Weights of a small transformer language model: 9 layers.
MLP neurons of a small language model. Each row is named by its layer, matrix (up: input weights; down: output weights) and neuron, and shows model dimensions 192-319. Each number is 128 + 32 x the weight over its row's rms, rounded and kept within 0 to 255.
Before each neuron's rows, "fires after" lists the tokens most often just before its 100 highest values on Wikipedia text that the model never trained on. A number after a token or word is its count.

fires after: "1" 22, "2" 16, "9" 11, "7" 5
L5.up1891 [119  89 113 130 163 118 113 195 134 140 104 146 132 156 157 134 101 134  94 134 138 139 115  91  95 134 160 103 118 139  81 136 128 143 122  83 127 100 131 102  99 151  98 174 158 126 177 101  56 124 180 127 127 121  68 139 180 150 145 168 112 132 164  93 120 108 149 137 164 124 163 169 114 154 185 103 122 100  98 152 200 144 107 158 126 140 128  77 171 153 122  79 117  46 129 120 140  93 138 157 177 147 109 212  66 138 113 109 122 137 119 130 152 120 119 112  86 152 138 161 123 131 234 129 100  95 126 145]
L5.down1891 [127 177 100 158  76 131 161 173 118 174 130 111 125 111 171 107 139 160 172  99 119 176  98  53 109 205 103 153 142 110 122 144  96 125  95 100 141 130 154 148 101 170 123 103  95 116 145  99 113  86 137  90  90 113  87 122 102  75 172 127  59 157 137 167  99 169 142 110  68 146 120  97 137 151  92 134 117 132  84 178 144 100 140 111 131  89 110  78 115 112 151 105 130 122 129 148 103  76 157 106 165 185 129 111 156 111 120 134  88 149 136 177 138 146  96 166 183  98  78 126 127 114 133 148 158  83 121 170]

fires after: " " 35, " |" 28, " $" 4, "4" 4
L5.up2911 [149 168 137 175 140 106 151  80 121 115 164 110 142 213 137 112 127 150 107 165 167 178 154 120  93 142 175 174 133 120 165 154 125 192 175 164  91 148 142 175 170  98 114 112 150  90  78  68 113 147 123 159 109 109 156  56 163 148 107 140 148 105 151 102 119 149 166 128  92  93  96 145 128 126  85 111 103 148 105 137 141  86 168 150 152 170 170 105 190 155 122  86 111  96 147  98 179 110 164  92  75 170 147 124 106 138 166 145  97 149 134 102 140  60 109  41 128 162 150 101 172 124 112  69 114 147 143 197]
L5.down2911 [ 56 106 144 147 124 121 146  95 120 108 179 169 136 161 141 155 123 148 125  84  84 120 130  98  77 122 118 126  89  85 161 150 109 139  92 142  69 169 127 103  79 117  78  82 147 170 112 207 120  70 133  81 105 153 113 143 142 127 112  71 138 141 102  73 124  97  98 148 107 166 146 166 116  91 113 158 148 148 176 150 107 194 188 120 108 133 149 124 103 185 140 129 117 130 125 111 136  72  79 111 116  90 154 128 197  95 165 130 134 176 147 148 133 147 140 104 101 112 104  95  96 108 156 105 110 138  93 118]

fires after: "–" 39, "0" 18, "9" 14
L5.up1278 [166  61 106 157 125 188 132 115 165 148 170 143 106  99 121 100 126 128 130 130 172 141  70 112 114 134 151 108 138 212  96  96 119 154  94 128  94 128  89 141 208 214  94  95 130 109 116 115 156 134 136 132 142 119 106 161 151 108  80 169 116 142 129 167 118 138  92 146 131 140  54 192  93 148 182 153  75 135 109 128  89 139 124 143 113 100 107 185 203  89 138 144 107 151 140 135 159 121  90 179 121  77 156 157 137 109 117 131  83 147 155 176 173 133 131 147 133 149 156 141 144 104 123 147 140 146 181 137]
L5.down1278 [133  73  88 163 158 120 167 132 118 148 137 131 165 123 149 126 119 149  45 160 192 183 112 109 114 146 101 144 145 109 124 154 165 127 136 169 163 123 136 129 140 125  89 111 114  76 109 125 132  56  97 102 120 171 148 188 147 145 137 133 136 149 162 133 138 117 143  78 101  54 120 127 136 127 107  93 117 117 116 221 136  72 157 124 174 136 120 134  97 148 130 121 216 111 105 107  89  91 118  74 136 175 118  84 105 157 135  77 120 123 166 106 177  91  26 153 135 176 107 189 164 127 137 168  78 101 116 174]

fires after: "0" 26, "9" 15, "8" 9, "′" 6
L5.up1811 [107  93  74 141 115 145 102 147 183 136 104  92 129 151 103 142 174 179 146 163 146 208 134 117 128 119 124 160 119 138 114 131 121 109 144 135 135 136 128 170 158  87 197 140 144 161 156 161 133 152 112 152 133  91 129 107 114 109 130  70 112  89 140 129 138 133 179 118 121 121 134  80 128 119 130  68 101  77  90  75  85  72  75 101  99 112 114 113 113 100  81  76 164 126  87 190 145 179 155 142 141  80 106 122 171 112  76 142 142  97 206 131 133 139 126  70 133 178 129 130 178 200  63 103 163  88 135 154]
L5.down1811 [159 174 113 100 146 169 140 133 180 105 117 172 118 151 102 134 209 110 169 123 123 108  92  73 148 143 103  99 168 164 159 119 194 135  58 130 116 129 128 148 117 142 124 103 108 154  79 126 104 149 110  95 109 111 145 123 126 141 137  82 156 142 108 155 136  65 147 150  90 105  88 125 127 114 105  82 144  84 134  93 108 115 154 122 171  79 138 140  53 147 164 182 122 140  91  74 116 124 133 113 158 127 102 156 135 136  94 206  99 120 146  84 151 113 138 141 163 173  88 125 161 112 119 161 156 206  90 110]

fires after: "1" 53, "0" 4
L5.up2917 [133 161 154  95 102 127 175 122 105 131 143 146 123 110 189 171 147 117 149 136 129  72 159 126  84 165 168 150 106 120 122 105 193 196 123 168 162  95  85 117 154 175 149 181 118 101 169 155 148 174 133 107  81 162 195 103 126 151 147 100 161  92  96  87 117 117 174 121 137  93 120 178 154 112 131 130  84 121 104 155 154  79 113  67 133 119 124 162 127  85 143 144 140 152 113 125 135 104 130 165 114 174 153 104 174 126 149 157 146  85 116 114 158 141 118 175 115 136 108 103 118 154  66 107 126 122 119 136]
L5.down2917 [148  77  79 138 158 174 178  88 161  99 164 127 140 169 111 160 134 193 148  98  98 178 118  82 179 106 175  83 170 145 182 105  87 114 138  74 175 114  84 169 144 149  91  95 133 189  81 134 141 103 119 118 121 105  98 112  70 162 139 162  68 114 147 139 147 114 165 199  81 221 169 122 115 105 140 138 162 178 111 135 163 154  92  55 156 179 127 142 140 118 143 171 103  51 107 129 119 194 106  97 139 158 160  78 111 171 102 132 111 135  97 131 128 172 155  99 179 113 116  65 159 131 147 144 161 148 161 172]

fires after: " " 57, "-" 8, "asc" 4
L5.up1694 [141 109 158 144  72 113  54 150 100 148 104  87 130 106 126 179  96 117 132 123 128 138 171 123 132  94 144 126  93 128 113 108 201 107 102 147 145 131  72 172  81 125 141 122 158 129 133 166 146 124 142 122 152  95 110 142 102 106  81 139 110 129  82 142 154 127 140 135 153 120 108 144 119 114 146 172 116  84 104  67  66 112 153 149 177  85 108 117 203 142 100 165 138 114 181 153 120  68 164  89 156  52 123 140 120 172  79  96 141 173 118 116 177  64 101 106  81  78 120 137  83  97  73 130 126 182 196  98]
L5.down1694 [103 132 103 175 132 159 187 128 148  72 137 175 112 122 166 106 135 106 146 149 100 171 104 101 149 124 139 111 165 107  88 138 108 192 113 152 131 127 160 149  50  62 119 137 162  95 134 137 152 159 162 131 125 113  76  85 100 115 103 168 193  76 142 160 168 118 136 150 118 152  47 140 118 113 108 136 117 146 134 116 192 120  85 115  33  94 166 138 127 162 132 116 176 128  95 130 115 145 120 138 139  92 127 130 176 120 113 101  98 155 159 123 132 136 106 141 105 170 178 200  91 112 120 105 136  82 136 144]

fires after: " the" 13, " (" 13, "-" 11, " in" 8, ";" 5, " to" 4
L5.up2862 [145 110 122 125 137 154 160 142  89  92 125 107  91 131 159 109  86 110 169 170 126  68 109 120 137  73 148 116 125 138 106 190 137 106 175  98 170 133 131  88 119 117 150 159  97 236 115 147  59  96 122 158 168 123  92  91  71 125  73 109 117 162 174 131 109 143  97 165 115 106 144 134 164  70 146 104  91  92 131 132 125 187 193 181  88 143 188 191 153 163 117 126 195 117 148 138 212 200 166 148 144 128 164 165 132 129  48  77 123  85 165 103  94  97  89 106 181 119 123 151 105 112 117 133 132 114  82 121]
L5.down2862 [108  97 144 139 148 129 151 167 143 105 108  96 105 162 143 198 146 122 170 122 138 156 133  88 116 119 107 167 148 109 112 162  85 103 127 125  92 124 150  84 100  86 120 118  85 121 100 133 162  77 186 181 145  92  65 108 142 145  75 126  94  61 113 120 148 136 173  95  97 151 137 107 160 140 183 191 220 205 159 164 176 127 136  97  89 141 155 134 134 143 148 132 119 102 122 145 129 112 109 152  79 164  97 158 208 111 149 127 105 107 161 131 174 125 156 113 158 124  85 131 134 123 130 119  76 125 112 161]

fires after: "5" 16, "1" 14, "7" 12, "6" 7, "3" 6
L5.up730 [121 136  94 113 122 179  96 106 140 146  97 100 134  84 177  99 125 148 149 122  94 142 102 109 158 162 114  88 168  89 111  78  69 188  86 116 134 129 134 114 174 112 170  75 102 153 168 121 121 117 125 106 136 148  85  90 147 129 173 139 188 148 123 161 132 119 117 192 107 144 112  73  80 116 127 123 111  89 141 128 160 111 172 129 121 158 176  82  85 189 103 176  86 126 172 125 143  73 166 144 136 101  70 128 149 117 172 149  94 183  92  95 125  58 121 161 131 138  65 153 102 111 134  74 148 162 143 134]
L5.down730 [182 136 157 105  73 142 149  55 141 132 117 112 125 100 128 200 124  79 112 154 147 114 164 146 203 104 121 161 137 142 158 166  81 114 102 107 156 136 151 122 155 142  86 159 130 135 124  91 151 122 159  81 137 105 140 110 110 126 181 119 187 150  97 164  74 145 169 152  99 143 145 162  87 130 102 155 144 117 161 174 172 161 101 179 118 186 104  58  79 155 141 155 166  89 224 114 100 131 158 143 153  90 120 138 160 172 145 182 152 128 125 146 103  50 124 108 111 109  83  84 140 140 163 161 136 122 151 137]

fires after: " " 22, " Ro" 15, " of" 8, " C" 7
L5.up1095 [147 148 132 134 128 104 141 128 127 165 107 161  89 126 151 156  99 113 130 125  99 106 132 114 169  96 169  79  87  83 141 161 144  69 153 144 131  86  94 104 101 114 138  81 205  76 131 213 115  69 148 140 201 165 119 140 117 105 136 127 115 138 102 120 121  72 103 160  89 123  90 137 131 157 133 146 101 146  79 134 156 121  98 143 153 163 150 129 130 111 133 168 118 151 131 112 111 181  65 127 106 112 196  97  94  66 116 132 129  93 189 120 136  78 147 131 111 140 140 169 127 100 109 121 161 127 172 124]
L5.down1095 [ 76 163 158 109 133 100 163 187 106 126  79 171 119  93 140 142 124 201 113 126  78 117  99 188  89  89 136 105  68 185  87  81 110 155 166 143 106 148 154 158 142 111 157 124 134 122  92 166 173 171 130 126 140 128 102 128 114 161  84  87 106 111 106 123 118 121 156 159  82 108 149  67  63 128 101  37 134 150 127 109 114 129 124 121 112 129 122 124  67 137 112 180 153 137 170 176  91 116 130  97 122  85 132 174 152 131  98 135 128  89 104  32 127 107 165 126 124 200 114 197 168 132  77 135 146 135 172 126]

fires after: " the" 40, " P" 6, " The" 4
L5.up1854 [162 177 149 166 103 130 113 214 114  89 102  92 153 127 107 132 102 118 107  95 141 163 109 148 140 110 106 131  68 176  73 158 123 154  93  97  64 123  78 117 135 110  86 184 143 224  99 130 103 106  80 142 163  47 140 101 109  95  93 159 100 168 109 184 108 142 143  99 143 102 162 180 222 122  92  51 166 112 152 122  96 127 103 165  81 135 122 123  85  75  84 126 118  99 118 104  95 125 104 156 112 122 127 115  94 115 100  91 171  87  79 144 107 137 205 153 146  97 122 122 113 130 168 150 144 110 123 154]
L5.down1854 [ 97 123 151 120 170 148 118 144 103 101  96 120 107 119 174 144 114 134 138 144 138  82 147 114 147 126 150 104  97 158  92 153 168 135 128  79 130 128  93 140  84  72 210 153 141 183  69 153 132 121  96 168 112 101 129 181  96 159 156  82  97 164 187 136 131 124  86  95 196 114 177 111 125 116 130 101 103 132 128 114 148 188 158 133 125 112 124 192 118 166 121 133 106 109 129 146  89 113 120 148 159 113 130 141 144 138 188 100 170  98 129 101 135 105  79 146 120 221 147 162 135 133 189 105 109 163 112 128]

fires after: "3" 30, "-" 10, " Se" 7, " O" 6, " U" 4, "4" 4
L5.up2356 [ 91 108  81 106  95  53 149 134  96 154  92 170 118 127  61 105 188 125  75 190 176 155 113 150 144 154 147 147  88 109 145  86 107 137 118 201 127 186 167 143 140 141 141 133 132  89 108 115 100  95 147 185 144 155 180  53 157 160  87 142 152 193 106  83 163  67 156 125 133 158 157  85  84 160 173 148 137 101 135 113 170 147  92 197  66 127 167 106 207 195 150  47 128 129 153 101 122 105 130 163 160  81 126 139 137 115  89  79 156 101 146 131 177 152 136 180 102  86 157 159 106 113 152 173  71 132 145 135]
L5.down2356 [132 131 174  96 163 150 122 100 110  85 114 146 146  83 151 147 119 107 174 155  82 112  96 127 134 133 108 135  95 131  39 151 120 126 107 113 135 146 138 185 101  93 131 131 164 126 207 101 107 190 116 179 145  92  96 153 174 145 158 164 147 172 107  97 199 157 164 144  73 121 167 137 100  97 167 131 174 137 160  84 111  96 130 102  75 139 105 127 139 190 182 149 164 107 113 111 141 181  94 137 152 111 188  81 116 171 111 129 170  97 181 126 146  78 171  80 114 119 159 116 134 123 113 176 125  59 149 145]